Part of a small language model's weights.
Size: 9 layers, width 768, 6 heads of 128, MLP 2688 tanh GELU, vocabulary 16384, 71.1M parameters.
Architecture: LayerNorm before each block, rotary positions, biases, tied embeddings.
Training: a variant of Adam for these matrices, 966M tokens, 14737 steps.
MLP neurons of a small language model. Each row is named by its layer, matrix (up: input weights; down: output weights) and neuron, and shows model dimensions 192-447. Each number is 500 + 50 x the weight over its row's rms, rounded and kept within 0 to 999. Numbers have three digits each.
After each neuron's rows, "fires before" lists the tokens most often just after its 100 highest values on Wikipedia text that the model never trained on.

L5.up2505:462526531408470527461431434415405523556383501408535538572426510504457463583455551483533498536528587511564505508562504486533578581470464461429498513495494432428541615462540435480527486534423598545570534477555498406533433577523583492488468467469424576514596530524428442499528497430501504505504505476573357430543471539503534411544497408538601451512523465496480420492493555413480494477518390428499513528551414549571435415581487438489546490503521500466496471439506538484622539560518516418436529435480504500564527492472454483574512483553594471588539557469424464542605422557502490597532458480466488517456468594547451456473538495467476489522583481530488548428545516533556536539564471447558521531441513591468587600554561542480481541586531439508558475530568550548477544512435532
L5.down2505:551588562456471538447479430512556512461463503516467438497476426506630468508412426550496493563567518525488448501479573403464474448529520443420469568536524598467384439505442491462437450501508522525478590438565451534504466544485457472491502564498556475436533511415464524529501428673470469481524463438456492527524558543572532497510515496472448533549474481593471619580434439507497557464621572525517431576487482477474536497499527514518525447505476472526432621472562462506592452463540537522561540505487554536502448566493493506521470525544521459448500498589526483507501500415428479393431450497490512556509523485515597568491490472546578417509502464556524511493503542425463422519503488400484526476486493493535482496518434484582441482399511530479438474522538445546440550570573506
fires before: "2", "3"

L5.up1269:469546502491466562525517511532457510497501549452425449459621529478505515495523486519427457519438549530502508544526481528398443467485533526537494497567557563558556584440473547509513538524497502479545515493511496442508573549491505450502531394429485535406506522539462552447527541549505542517514443559475420445461443468443516464458426518512477515561553520415520512540574518405508448495502520476463540462451448519525483353565482445454486497582547434469561521460625533405532496542407427483572441550543526593521427560496524533485554532427513432597494459552444549468550509552519577511552484585500600568569376680602580463568567511494500513521514458408602399468493470578574501583450493443496415522569510485464490539551437520506466524492564502525499558491424447508507551403450515
L5.down1269:567534441516525546620519478646435508536522517512516453480461566529516591504541515479497488542541585410515488570552532520417473536419502482420500481520494391517527532472606561421521508430497454481490566436478490512537554439517541516536447592508488506509486541495453569445514461494463491470597402481571525491522599498471436474559490454519451520499397509434352454417504489631445443477564435424461557452585474515464497508492457410526482518472480460515491521475459445506518443505533395457507509477522484513516484516482527524471581528479516467521543452441540601520489496509460477503529448490504565570524482586501526552448538496462520474495502463413514494487497474477547424444520511444505442455422579495481426447480365485500444468447531522567505615529579523445423477584436510
fires before: ",", ".", " and", ".\n\n", " in", " that"

L5.up2136:526517471526520512518569433546381524589426576472490534481582513427511565523490512432535617492492511597466512395528520473547369588455470491480485526511529540557493584557431481460513560501466539490383474455480458546386432490503616522479519470425354439568499505462500459525594547496500491436594492583550544573517442454537448535503495560486462555495471526538538508508631527415521495514534544525472507485520603466610374537571600467449536521509409464514542544479476561498446551481481535388420502599590438321524582491536489470480549519385497544414566472497557479459420504510603559452480525498494425493440547604537453489446459495493467483472491525554603420454434609537466463492525518537503566477467527428623525507454393514517466478517558500499470576534453474471501471460523479
L5.down2136:525542467461528609553509534557532470459464555546421530443450499531490498458507482501529483390509465567453499562495463479536499602521532504420496557516510482446503524419545453523461598602583499513506485439547546487459425514483594447486534561569463466449484503448486487488477495551483559518525552524486492455516414532439524569447529512519512476516439492571523526533543578537404472632612511479480482451460524544562479639507408480532420485544503458532469508481420428429555464450483480506474503457499385403511493465389574490457545452470500464397546471493441520460493433471455450507457568480483368549492532478505589523447453499586566399425440535504497434490567429484450530579447423529440433518444463479432439517524452422582519546457562536527426505541481457535505556482626446
fires before: " of", " in", " that", ".", " to", " and"

L5.up1185:467506428480481506471518513533491450464527520517591474544571479515529544488460566446454481502449416500493508664534461468454459550457483418494531530424529426443536531499496469488482585538501412421422575423492572475482496451523502478618550456559504503446523525545477523527598413465471564536527523560497426505475529557465519491498570451458508527469591438480490518474601465434458535536518453490473527478451605491538456426486446511577536511595543492473508487405429446427499521565527576479494592594500439529525475546461488524481488533506519483525452437621511438472457524456493447467541480533542484577435400543544550523519458574447476580536513419519592470506584540479464495473473468481491420493399497495496457572460580506562446550473519538362539487450545423572468419518474458
L5.down1185:526489401414466484420534592479473421452522509568481437490473390456522543579478470366390449508501469537555547495438520457513466557467453481427627433405504489490512519470554600559530569536402421534558465469457501562478554527574480467524585404460576374492517512466498517488543434489561536565484519450528585515484620557499496561507475568503508473477456489519529513503559469449533497493514514502509504504562461464550384428471507570518482523520612565536464542512455468464559537503452507496584535566429551459624513445435576613468528451553513506481455534514565532521507661474453503452509459514578506511496478532509429488540459457523464536463521448594525590462471462557512463542573491462541468563382487488440532523467591527433489533524512526528528446484600435511452506541439534
fires before: "9", "tern", " Federation", "iro"

L5.up40:521501499543574506515597521553502552495492514462493593484541485488546562500526511433522510424441427550607582439483459521481509475492461530474580529528395516484515641467368440536493451583449527424443433521569514440405570532400463548559599489468618449510549509503569553580437532456444613458557497531485464476456406514427444423538352519536489479403515417449549481495541516471398501562561523459439534558426519437521440567513529504523437423589469511547530574466512429399404534536541462420442566586513493422586502437570521557462498471443427599515533449608545491496456341517444493576538476640432499463504438515505472420506535541499510528486446522486524406466549508439539474422537475428546513480472463539532519473457427570514577514574474588516402482541513531518509480477517519
L5.down40:469407499456481483566477434497520496545534611486468533494454543423476512417485500422348543530602456424457481443538571473506509442490549488571541590482593483514508481505450566443493539540513551552602426568472577462373416488455447374496547476553523455542492497495557464530500502596525504518497491506536550498495444412500497422503497490527519565530538548562404574554413503479505500491475462430488456531509514488473510507472589585593523455513541478531465458496449514528394489546528446538564558468465470513422555514530450486521494538571399461499452526485657453435446397517519550458536497482540460448593483584433425502455524534573390466514408529507595590407509603601526565501463514461436506394473541562518477424493505540527488415468563474451475505530520474516524493628504474
fires before: " to", " of", " that", " for"

L5.up848:489498537520539440440491465563530560430543486483541488551600477477508507581528456494556472493438491457499466453483437531480458483550499520568482412466503413570444544564520545434485457602470429447519499530495483389449521517510601454456524491581530540441587547494576579486508420503500432422514491513559462583476500499419524544359552498391455505558494525538498477433542459491480488508516548521459488560518561448391493404478478515455442528458434529432524452519488476585562530482414536446536482612615484478320504521514549571615454448458380492429559534621496481460510354522567533455496484512507495490568423460494572525564540545533515648555456493542579560532453497574381542494503557560507522549540474506531450415576497558566505531502559470428550527539369455465554465428556408
L5.down848:495446476595529426462522528586525587475474598418529554510462540432474541491484525591490519395604513440517480390549437462584468395529477446502591518503486512585431353504535496534408486611559574503534486510556468533480527487529517541472544422599511446489604558502458556496454515613409380444470447466534529550515556478423444538517504482487491532529415502564551554461480475471549433409571497532501407479566462467442463476490523568533452527481494529448480548518470434504558472405522502536491498581473455548393459495518551497508434439469483413490530486439377558424550489525454437477504469487480505569558467530484441509568589519483461501447540526528496473539489557501476480408409558546605493501552427477475487538434466419458516459543482497463475510498450498538566558468512514
fires before: "8", "7", "9", "6"

L5.up585:498529485488507562507559513467450523511351525428428503503592617532538498507493494564427509553432490522462540522513595502425453528461437433465451541568535455476487556560551466615497506580447569539522540480540506521562590458506445512581434497495453440485400550468520536487489463540438573521540497528611471611563404544573490462433521514415479513492523519444533535473526541498604505524520539511551460564427534516485517472456417559518478471458509432465463496548397401561441496524487492540515453515515434498398435482505407495506470571385533471556462534521534511506489423465578435508632496447527453490476564537551523580591482558566485501501483464468551506506502459527592534484482504467517547545526534449534586550491496510589452525519578471492515532518494504495509513542578448
L5.down585:489459565458588473527492561442547429466467487354574596474447428618484486515493515444516563536507583526494505361516438577526451548537460489568484513542470557571484532484467565541530461510501567487465453495546541469479504478503495504425548526459489428411486545566560413520518506501387419498467397514575505501488606482505525498532474455446567444468494552503539502514478553501574483434468512506457471516499455506498504521530548558413384513535490478552485484519435475621511529488492445539503470475548448527468511480519540538543508546430606513564481405543511451505444503537597472620477528518535541509554525485565618469637457498447544525463540473562442584527517477437530472481516554492438515516528545493489460522471480573430406506524491484505536432536516476542478510552531526
fires before: "7", "6", "in", "u"

L5.up2213:429535438463533477475480501532405393467517576461462483553526485486490601521442488525619453453549472490585487487448560478495513553485474481547472512502463406525513515414464594526450454475395449525469538475583485618448591558520456518452473483501494334526495478553457574505506507493518490496511524597522536412505495447485432467547486503545470416515571483547463528558446530559533440545508508362435480522406519445501529466460459468603491575586513537418492448460457448514480501551537536445505568537478509474523480553589490417501588468434446491629485608507525476498379480577412426455444548556422503438429535465505558502475563530460475546554602483599544538530487463455501435489572502420468426534513419514524525486466498427532550509590431496460541546482514509510507442516545536
L5.down2213:501435475487493462440418475532524515432520510460417434456600541530514569492465482468605380486474515515465628503388502455533527499465565611449486551474418459559450466537444510558482433505525484537568485503572518559437465486439587436565618523459491430453524485560487423416544553434521439459480476486552420509480478465465412548514421525493452518537599574518461513500490627609553480497515466412524487517508475487487574499543465525512559492498491508486460556479455562476504436528515580483522465493499424544411502470524440480458434607557581479503506536514475424399458539463539423514387443485503535494520495482511454472537466514453579483443570551612434476492525539516541477533521470531456529531519558498555463551472590486534555444501525542494575502404512521520558430466445465
fires before: ",", ".", ".\n\n", " and"

L5.up1400:589530541515471576536447485440481508547520374521411495439396582536568521374510486358378482481452522494468492449611408567507432504515533552402413480481524543550518546530452538390466546549449540436540533465413445558421462547516512537540492583489518412454514512598518568532579496463509535546516540487552453531474489619502554479473480540482462598525489473522523439416445534454473502526553417513488527534463555500586479384559520448580545447601418493485533524455486438364443514484486566506454461480416420574505531517403541473523485378507405572491450575510523435508497463465474376483546429586519537521439513523551439507503447435492543442457543432460447525443477511550530543541461534473459539460547489518507520472504531499554425353502528445434455517454557531498469452431414472
L5.down1400:523532521522494484460483521398421511555547480499455484508529449520440474478469533458496594492595476508466486546516502450497559569536433477516512524585484391464550557506529449492464533452360485589585583502546526482519495545495518469441525535430507465587526488524497445481494572435559446506461446442513508534454516513445483593514413469454540518551381563609524555444447444521507468484602499542496430436479459431480494501526449449526480501575442494516460467418514530440517513504499469443511512506439462548505493455613519541554473495452518548505450480467517463545433459462480556527494395431397508477457480467516499636466502547570460492496512441598452459567529569398457480431415541519567526514460530435477489628501491514389559500499510517533497474606434456421511516528434565
fires before: "8", " to", " by", "9", " for"

L5.up2620:519596472524544524548474506446559531532475488533496470506479506415527491502539459478562452470526549498449538476512484548561530526403416460478422509502566537451496585509514525430555511559530528524478463417547512573427491527500551608518523553478485546496574485540525481474537453562419448481484390579479497466433479439475531457355523510480578498535549484560578478435511561539462591461528552466467547472519557541611472518545488494513552406541429464567565444516474511562551384535520565454599452525513554423461421443508524598567502524495523490507502572546506492476490425503477459613555477556532503416546449567467460461481470564530446489545488424476509442485431422562594614538536494496497529522382468577508557536572498422439544476523494478566495516514512540475464494503514469
L5.down2620:593386544590527497575481498478425416528505520561490517592516494521579534542503521497504497507547560539519515492502458452425501589518464484517461418480501510475490517439448452505562457511450472532561560403610520473429470520436479505586492479511581501464498445515543539467479541588558451498578478525457583434508509522373565433501465505566407456472548485576474500417501500528496476547428632488562491566465566610449517508553559513497473477476459558540525519492523469478556479492554522488483497485514433403470503415525445495507575545479484502560433463452468633460526452528402443524514504542502519482541530485489543474404602516576549494525493487568565510435472485521523452480506513527470499433544498538467465461487590482511438484459532449518546619490488463538450495538484562
fires before: ",", "9"

L5.up2096:502553481603556501486344464551546565468411502493504438434466428419468540458519521480530504471418498570452463550542532506389472531461475561452465549566506430606491576532519499391430453539418493547412512490439496495490436446452535497584476462540482555519499571497513487474480499442534493637505474511510551518522537455531524614478500436507402514532497472511510538518459494415485513573451476503550500551450505540530528510526463470558586540490548544479483468460448585434462608547524513504505578523546474511432465515542493514528458476372491490504444488489456528570511466499449479526450486556525462492551428551509556483514476538590540435447443489492487556447484449524585578427556518506485391485532507492429509552457458526542469458486402552441482493386537471544511418513452456
L5.down2096:495538502444522490512491515479528420488477523429468487497480387534390547570482535497547534510444523537465480359439565438513465545497526578547601495482471412527502527538512520501432527453399491551555463546489482510516469510506467572476522393414540599410450536465591478456491476532516581532552496536654423451507544466469552537546433516451586426508418437499519475561495391524502510394445549521580454478509468444614496507522509464550531550528615485483513483508457494494443587494530448597572503507479550487548463514529545537519499557450544457510474518469467442551387539571489477583501469553467486486536453527428546507466432415515504579517568475520417494439392475546498523552537469524454512523521464536433516521513472535433512499447468492462550512531525474517422487537496559
fires before: " ", "p", ";", " |\n", " Cand", "d"

L5.up2074:506515471451497481442518481414472550579498562441530485503459589516531558481568473560398457482492435495602419602516528579501442478514592634473494469461508559471532570531472478515557500449491507554468501545432449467496446395520394494462514570531495521484495470490392504519470506566477479429574554551487468394567511514502513446472506576360419455489540528464495399486405540387484444506536480553502572581516533543512492502492500517457455463479492500494507511517407567502534486479434574442498548462637444549426493511564515443456468478438388547484640485590448530488421430577456541462492526561474440476456481483535459535451497553584463469550514483603603528612505522524560497471453464467386592463475416432464550564516495581498508459444471539436442404438436528471476447490475528
L5.down2074:426495525525439535452497522547520466502408484552451482498607509587617465549541439496539510515449523497507525472501548521583461500495564486409511593426576567500542524521442583476562458428484574460520519473531563501521506407438534533534472531449472433504488494454443478456526570568513537530514507475494548453462413567508495463591463495464421445504434541439463446501442468367547535483607475551552498596578448591454406447492454468530493617527484576427553585469488476510493458591454527530478454474588394568508417415509472426513451549376583489451471504588557494569653482528487410482504514509479459437488472395488542560537544544553471395509522482558446560431469467445391502471543487517485484513487554573510475514615507582516493480489529518517437588561492557508569535607530607
fires before: "2", "0", "1", "3", "9", "6"

L5.up924:520522544489459506482424482514404479545529514465552513461462442514513477446490502547534508552510440519495453487449501431511460512491543553475536536413454461446517587480562558423546529381471516523501418485482489527507510586474574530508516541455458528479574515483559540530508491510565439580515465531534556446430502472570467472542528533490513469565424571444481510458588477542454551454430554461473530527483463497523599416497444439530492456497570518436563505496618581550499422458491437448425549428576459543415533498534538476492533411408508508518572575512482436447404509554503471458516491454572583539502611486522398460494482462430429467540551515470546494443543533463602525483552562432533499555470494591544468533551509584494422522578480460537499365561534539465492512432517491
L5.down924:505521553489568517475466508515558400586451530443560525441542478426448506512592464445571500515476506464525557410498556563424468456551469537503464458545474572530476487450566455525545476557484456487590491431490539470489370434476441503517562548477517466525466464502489389420545607545494447618457573492624553480474571465518565422528436423399587494443536480502577524485475460474381428477548468470535451512453490504550440535498537636480504429491514582502473510486392539508456464450491489518472517519517481533398500507530468559443464474532445464479555377490481456544462528568544545486528457475463565531497510492508554468537537446468527436602478526570475489502571538566472539515470489548468503487525537531500425531555492477483603573542467526478490463443482457577500436525491469
fires before: ",", " and"

L5.up248:455573418485457491506484515582491511443482480523468462590473534453498503508427511383445480566513410452505442470572514440435447534580478506533451515565508459429565453406506517576492560546476485521558538446572491500539528500445542548474632483497520538419523517547438469473437494582591525538429496443499419383485514487566398454502406445434566528590501400534492598506570512508429426510591404483492490481414540454544612477528414544518502579572514554509556571509542498551532516564393465500517461495572475464449391484529496449519474497514497359470425515527513415547483459519480481516494473487453396464477557585629421554480550483505526574456557501450536461537528449497472433531500542460533507480491548460637580583506478414503527452545526544502465553403417464510419434456622492
L5.down248:496533384483456531461478531561512476414525425465423538542456423528500514461555559451469507493494532486572496510493501444484431563415489484426464449570440485517507510479393517533501413459579428500478548539527446508412512557516510505515485371483475567565603460500534444425450462510596534455512533429512526588473444472456484554497398519448383478504501530521489519480483531522596462548513502469561548506388544531512535506558545465605502482532524570558560481556473419456494468501626469468402420494540513488394443401408501543523549474492488472472566531450501495501443417437516478527594558463505408532534505529483563469540572464592450472452459471590441457519520366495510473529524484414532430456428532498502473511529456519593478506456471538420525517522535482534502529503387520
fires before: " ", " I"

L5.up1760:449557427551508504535400548620485370499470541489510456485516484444466378456433434462536568415524474549416474532527552562498434519523482479453443413500402485412528536532525496484459444582525557439471531490534491464429423457503508462587654602531559502435534427472486498492528501491561568468570482494420463531535488501448480552467465593575527599471561509483506445423545562484577541464552529514569495448534503516531461496474540534503436494520607549521509553492386487442505593538499576468506559447499527516505478517528527546481548466460393523524472519512511525415472567501601499415551607502461459483480495441476472526479531460547526455490601499523492524444556544478607532544601432468481512580495399431407545518482449448615483500486531582512468533430482529484378502492469430
L5.down1760:620488519505506479556465586512520490534396556446469429398550493543508475554399433408390546542490504560383503412390516489556491517533501559566569468490373460475548541478487477514493521525432493537457503544527594529621502485384517520430556462485557544448470505516471562418508505540426488459589485493590487425514520478544468561417549581535577568461498561575538365457540457526526551446564520525524507477521430544529492461520458438460478574486522570473479523438438451461492527524465459530500512594351517436480525483445601533515510426501537585504541460564542431569546566483565498489525474488420477550467518502459474549423541495492475588520481502544486536554510530586469514455587460479469496491478456490448521567423456502477532503487538515560476465447503463494396573482614512
fires before: "9", "se", "ru", "mar", "um", "berg"

L5.up44:476590478530462468464383477423497422556564436520503415526552499515522494431538508495474485487485535525493484595577539443476450479597462427557428463464467484531530457454513509561522505506548493488447581538410513492444420469427600553543577510497484484499535571472519493502507486503570485487588466542435565421571391491499480585552458462429511579506486476518524529497609593414504536444497490488544538544432514429623485496497456454493585504538575613529513420488565517528389485562491528503606528467517501375529480459472558472429571450408437478542505540517445488483524470465522462520525426509489429609530526619492581534482503550521487541500575515483531489524565525568538569457400590488480472496487539427426505481468514541501477478536592522475410452464539476518479500565469446
L5.down44:575530472433392507524612545536514502516475503422437426505446440499463529549477460425418511548657522537474551483416508503567484477545522517616593534548479378498457480533520596449475571554433474439484530534544589452495537547466431489408460425470527473451495440452502472459494501587514480536530450534542593420490525491408507473517501542485526429439475461544495496546528524461639470408563546574518492550478528542507387437410496579506447568477492599569402493501469567551504540593459476445497591491544515499564477490385605638497516472461512539494517416521492498567412505479421505536543502484545447417510437512465500537495536460498419561474522513565508496472434547495469523460552544521539540537526479468460533500549458477474563607578644448523455404494491498458631532457558511
fires before: ":", ",", "3", "r", "c"

L5.up2665:434588417511452469515522361462551399493530517511544529528538522482461530506479521516541559551492589521508495469509588467501465533575554535478487423461362504481463549605457432542524618495517500519452511397528433537449450560447440497428577427582386507567540487475507513568494427462516540507463490560488426524585467493460440517542534546496455477598542531493449482452474502472515503491465467561548532540453550388479525521490428506452402537474572372521531523373505539442524507501511478523595518523485538469500523525455456525496482488567497526456490573532531431488486541446554369529493498480465535505577458483422614470474579508512465555473525534464453505597458514464414552577459446518528491567439473465496497538460507490406560420524506499492570541491605472542532514545514547
L5.down2665:594451503425469499412479438547588480468443490428539459494577558516544464514497515524460538483568484505413427568480522564455519551471494474517581449528523487529498533396524539544449456401457514517391454466396511488473463438509466544579483533511486552536562427520478572495493525524553525510504483535496530505515437568514413414481510556488526394490500445568468521593509465459506561490499503569556536407524519591466501524572543505579488558463533548518541515382500464508531505460505431589551528456448470493500533488566494416493530500424463496518434477412550495519456516466451488591543521462594473471618372501478419491441510528567441464460454400435474500547568504492457516512525490469428451542451437627515450558576640561501568468497520474468560504550559524486490454472494442
fires before: "-", " (", " the", "^{", ")", " "

L5.up2605:531488504398464485507511481520423525545441549539505495533487457503596609495372553443543476440498463542498523532530502435485437512475457545422514374522413511534523499552375466475504474552437514515534469479547507447518444573466482508539511519529411514460451477549517481453546550521555507417565464452467428525433542416487542549503569470506503585446540469554596482477495411450400485510568563400443482595533547543536558509543515527508571500566428524478450567504467467539461451490436523516603483551550548373545553522532423528536476586495496510501576514533594487573472440549381479593467522492511520441471417470486470486465480527528488604473530519501473353415503448557424520449507428464453482560466446477488525459428528518531491523498457436447437567551480564466494468498523509
L5.down2605:562492377475498504571528531523475497532436442523486478459522523447471592455559512496471536444620522507572503538568496581505452466584522359518493468528549531415510514428533538530508391482494523527550483414458454583446526602425443501494460487464454466531515387481460502522462526498536464572530589583502496380491531522525594432542498541529474502457548534477553493498499580499621492602544518455505525450480549586556560579460470453502490482506563477495383497519431457486577536565461532524466458431486453497437512394557426539497494568614460589496519478405565609567526489476521562533563429563460463485567555548487368482494500451512558519538490448485512568535449500440505518534514488390471435513479519474492457455423524545551493476494472537479572535527485403452542534523463428
fires before: " of", " and"

L5.up899:424506521528403483430545434539527535499407556538578449476418531495459599524567479519535482433395588409523562559560571527563527490462581582507443576530567487536565535469471513575493572548496504556476485406460492460401533455581459491538635476538501532559476471565543597480495514452487549562533508556528519511549487465510464484439528512411397431554471475439475468503441541475427516567590539467454578475403623535508382494431553401641429640509376522578484497444416420478564559538488545495518474511519402523519548479541493580447445553475374496471491423523445484515525477445546526524526535510503566446455509492461557549539505566550418535467470471431440563468461472530539502423550375542508511513484479448458555473543529441439553449511509562502503499442508477550552544563534523
L5.down899:478465442541505498496546482470498489465422510495506404510475519500507523521553510480479488521509462431561508473501479489515537511449497450484479537504491537497464421524647508551507547520404498467480486479489516454553575451499493594611494423548526520437524423496514350471444474479425471591534526532488495428488533539415480574473473402562451447557624517511471556521422549504503417464449453539506484438466541600510552512444554502641387436573520483445468567492479584535431420524446501494572515481414446551410494434487429474392567509499532543434581552480449527515494508466585473501511459480584546504519439438467478540510497499486578525438496511491522567531493498517429441530544523471521521504500496453518440473591520523511498545400495488465443555445513566599524456540489577
fires before: " the", " that", ",", " a"

L5.up2100:573521483552542498570419500511468440459517521525405546469445512375557509457484485509447498454578435450524415433609548472521522547491547515478456559556434527383466629502503506424515444445505452373521532488535471528519581522434506548551488477533508512525563545547539559483559461553513492569499454488596526475563614561525542416530504529477543525676479516507514439482533530572433483453509465446465479420461511379517453527459441528613413553482643570460556557467544549511464509482465514507564491496481531568550499554502523507585436464463533514492463499458600498434397510529422572563547543455546400592482449537509593476415526506495542556502514509536452574480549515483546546435499514529506485501509514485567559514572539534507436547547467497440481593438604420562494475485544464
L5.down2100:516543482573459542484485539538449575533491513456477584446513457503490537542522514551494493516383519507563391455530448447500499519487492514510483524444447519548402454453599452451497483492578532473557491509563401517594516434506527498488620539452424484564487506414602535493474497471450400626461543533491571471556552498489586333544518489423495431538481564468456494578445472527484507476450501514612498432442569479565526486448603481479410523496530528490511527510515480497535481483428446490518528531537540501410453598500547526422544572427525524543562490523530439459380511548530528488524445471468518505506564521550506455556489487559459516471491507531549381413525510458476414457485491537549456518496587522542460517537450470454604468523405469477565374529477494578582519437537515
fires before: " |", " and", " ", ","

L5.up128:515497494499472544493508461490504524470504476477435419504524482514457518504532449563489486462502395375552420495454572431506477466416393479454421505465530537544513496405440384520417536501417547466569584443499480477501473590559414469613495515441372481492536545496559506433495597527552456485512540508557529607435538536517526572533476535407436489505482490453485574561503402460461473517589471492460523573463416406512450547495527489543475465443502574575484575503558555472491511524517530527576550499450537526612448591481540475464483448542462552475550500460425480408496508475573482529428498441447493636402573496531617551544573480443565542437476477513558512555534463471507466511470577583524424497398517484443509417514595466508408462517562444432421579451443557445521488524491540
L5.down128:523530544440590459504502620469556490491557471494562489625488533540481439489443496518506479454458397556482520410524520453515481511525530503366551546464526435505511473423463541503400486435385559343531542615494394422482487529560431587501533456469478515494516391529523484439518478522505548541491565459557536496536400605462504481497535605431452472573591457470470630489553488509488393477568517536509539541438371539433522448486452499566515515499519552593561531474556548455412448453525508435531517483609552572507495491528485454458499540472483513550515480530481507621465529481467476542566526514528470466419552542520456481478506554493461514505516563567471508497549466562535444512504556515558428551435601524432546500515585473529491657462498539558531436382590465508505489514433495
fires before: "4", "3", "0"

L5.up1208:507528558444418479542543451457516529452455495448481608497481437468531509422402585453496552510479509409498528530540512532499495505495506449453490533611436533526510430480387475560503568567476456573509511478500547510458502495489516566541581462504493528428499523592485466577479553523615563557503440506463380483378555504608532450461503542495445466513447565588516467586533452496555409483491453516477474441399525510460579578485464500528525404570574474525499469492488436487516579591520480538432438491483480433419497459494529434529529532499499447426497513459538475465512454546419537540532415498483592541417549553468556503544506490491388569496485540468505470441554511487486547502588426551463520448458499431477522520527494585434478524550504424513492502481583476507481494488499536
L5.down1208:489528483466508441505408471531480518456478489480462454531488549480530517485397539500475602510547505539558551585486464564481445485589397513454502384510493574429521461446552533485546413466522523511555427530535515475460531464515474505501560525428528455386452553514419494454468475524520538518510476567511490495473486455472559470521551407586519510588497571487543552560503461455505553585531465453510474544519398521478489520535475566507419632420556501579523443454457485446507492531461556422626434472389552484535436502516448584470471465490522486554532609419551523528507468492498496467492439562609417408513532410374511577534452497482474482534504443435520531567497486579488465493551568597554480531505519440483452479531620432420580472536449508515529524377495336484406417581561569
fires before: " |", "|"

L5.up911:454483571533437465399495541505480550473446500524420495465520540436530462447408560556413589506506475527486525439507511536431459505471492541511446512520501435492433520500431442565442538527429559514503530447495570403615486538443488479590509413532535592431443485491513534556575435549501531400509493572480508581487432461478463546411447529602575483450519440501554438568520542420517557461501433443472533417516493544522416409505573516409615485597554585471525487423518514551487495460582603460506455533488559514570424450436457528504437515568519521516517514502536446610487483492547396504482469529511405573426533587443579419358496513471469528493481482468475508425536424564419480526512451549524482480420507505541535500487506522488479574445507506510481541513582488491563552490591470
L5.down911:540522453542436494548557539544520527467508573522491486486444545448458584593511518528518407524540452494464588498500574501481419551441510640474426565560547488497527510474525503546630523429515505540458604336546590534533470517483453477475506536522569507545543496487507447466592520466538456497490499468509475507428493517519465507520447534384574473536424536507518509376472556532464432458458526519547474557486471546465486538523404449485519492467476503537488447519517560436562544454502475531580439505539413437518469485570504460478541612451582508476565471543526552409556519554580577542517517532477426464538472427531455470542434499501463454574465405503572514495489538451511506550441511550399494501596508464430473594506463352465471523573421447558476476470457456554443530482492482
fires before: "9", "2", ",", " of"

L5.up331:552529454493547450405423471598526426481554477452422524408557504456559598496541444472508472483521412531487560439554436489485513412604514493594504610553570428516486441543593464535545436571487477509493495413528607476451445541443624451535508477488460485476460559527482590514421473427434484534491453496535545526545540449516527526564497507498601472550447595467524446481403468610553527462544452426467450581525485520575552492493503557470489507492455514470458507512555468508506517468507579518489474530483560472454470497537483541521481369475466503516464580495528492496474520611499498478482503456563489572553528475508539563516497522540505570485445438576477500485424507496511543501544487538397513590560446504478523466531497514548483428458483553548570540496451461526498519545533525
L5.down331:489509445494535458503485499505508444501503571522486516554583524503497504538578570420607470411560487478510530414375442520589512503402527530512561470416497451462496565505456536509435548542416615538562424530483562487498561490469340402453477522540564585463488519498520395502523531479467501519482484421551570485503564445484450395425464523480529540519467539452417509605450539405500479536495477502494502424543467555431467449503473438551527501437446575482493542548505457407520472568521505568545509522476551577529532516496625569468428543414518523557565526521437492452522476558461428524555486566491464526535485549444398504409466549457458475418503463587509488522529534433494504481483566466510524519547476449496559544552580473433546475520541628504439495512497483539537517492571482
fires before: "6", "7", "5", "8", "."

L5.up1300:558486518449518555486407511546450534483467539559473493519467513468514587440565536483567538489482392505474443491446522499477428470413544477522453514496417476552583582536502509428472528504500474509449497519532500486527568483397536535558498531459492487519476570520517444547527457424425504466568481567500526638467467442482559527428599487462443541404503518527583499448540561574392438493540492352504555465491577568529561461458508637561510454344543413501497513426448498499504593465485491474507567493514414512527431403586484486498515423454506614438505592529578531547465502440478546465503465487470414459516621488499489461489516569538446548448577567348468559513481546524500500547474447529414527462574474571436433445449580443467421465418480533488598521598422463554483496495385575
L5.down1300:527481495472458629568487572453536500434431544475503416464431498567500495537498465493511490404475494580511530361419528551467501534504400512535481560476501482541528422491519596487481575487389511521525544626521554438519549521468458573516439552470532478517456457533659498485534529579485600498525410523497472513492593538502475544480486564471588495486413403512467578490523397481543485506469561477531403585540611408529522391540499608591406465442554582575458583470457492486495495537468448546475461520412489500541475495481499476541478488454516534572462566484493449498539584531582545508501491548564447506419513516557534569476511533448475529390450517445389444490511478559497499513554530503516511488459498470443600426438393621456502539589498448592545486529498358489543358450486495
fires before: "8", "9", "7", "u"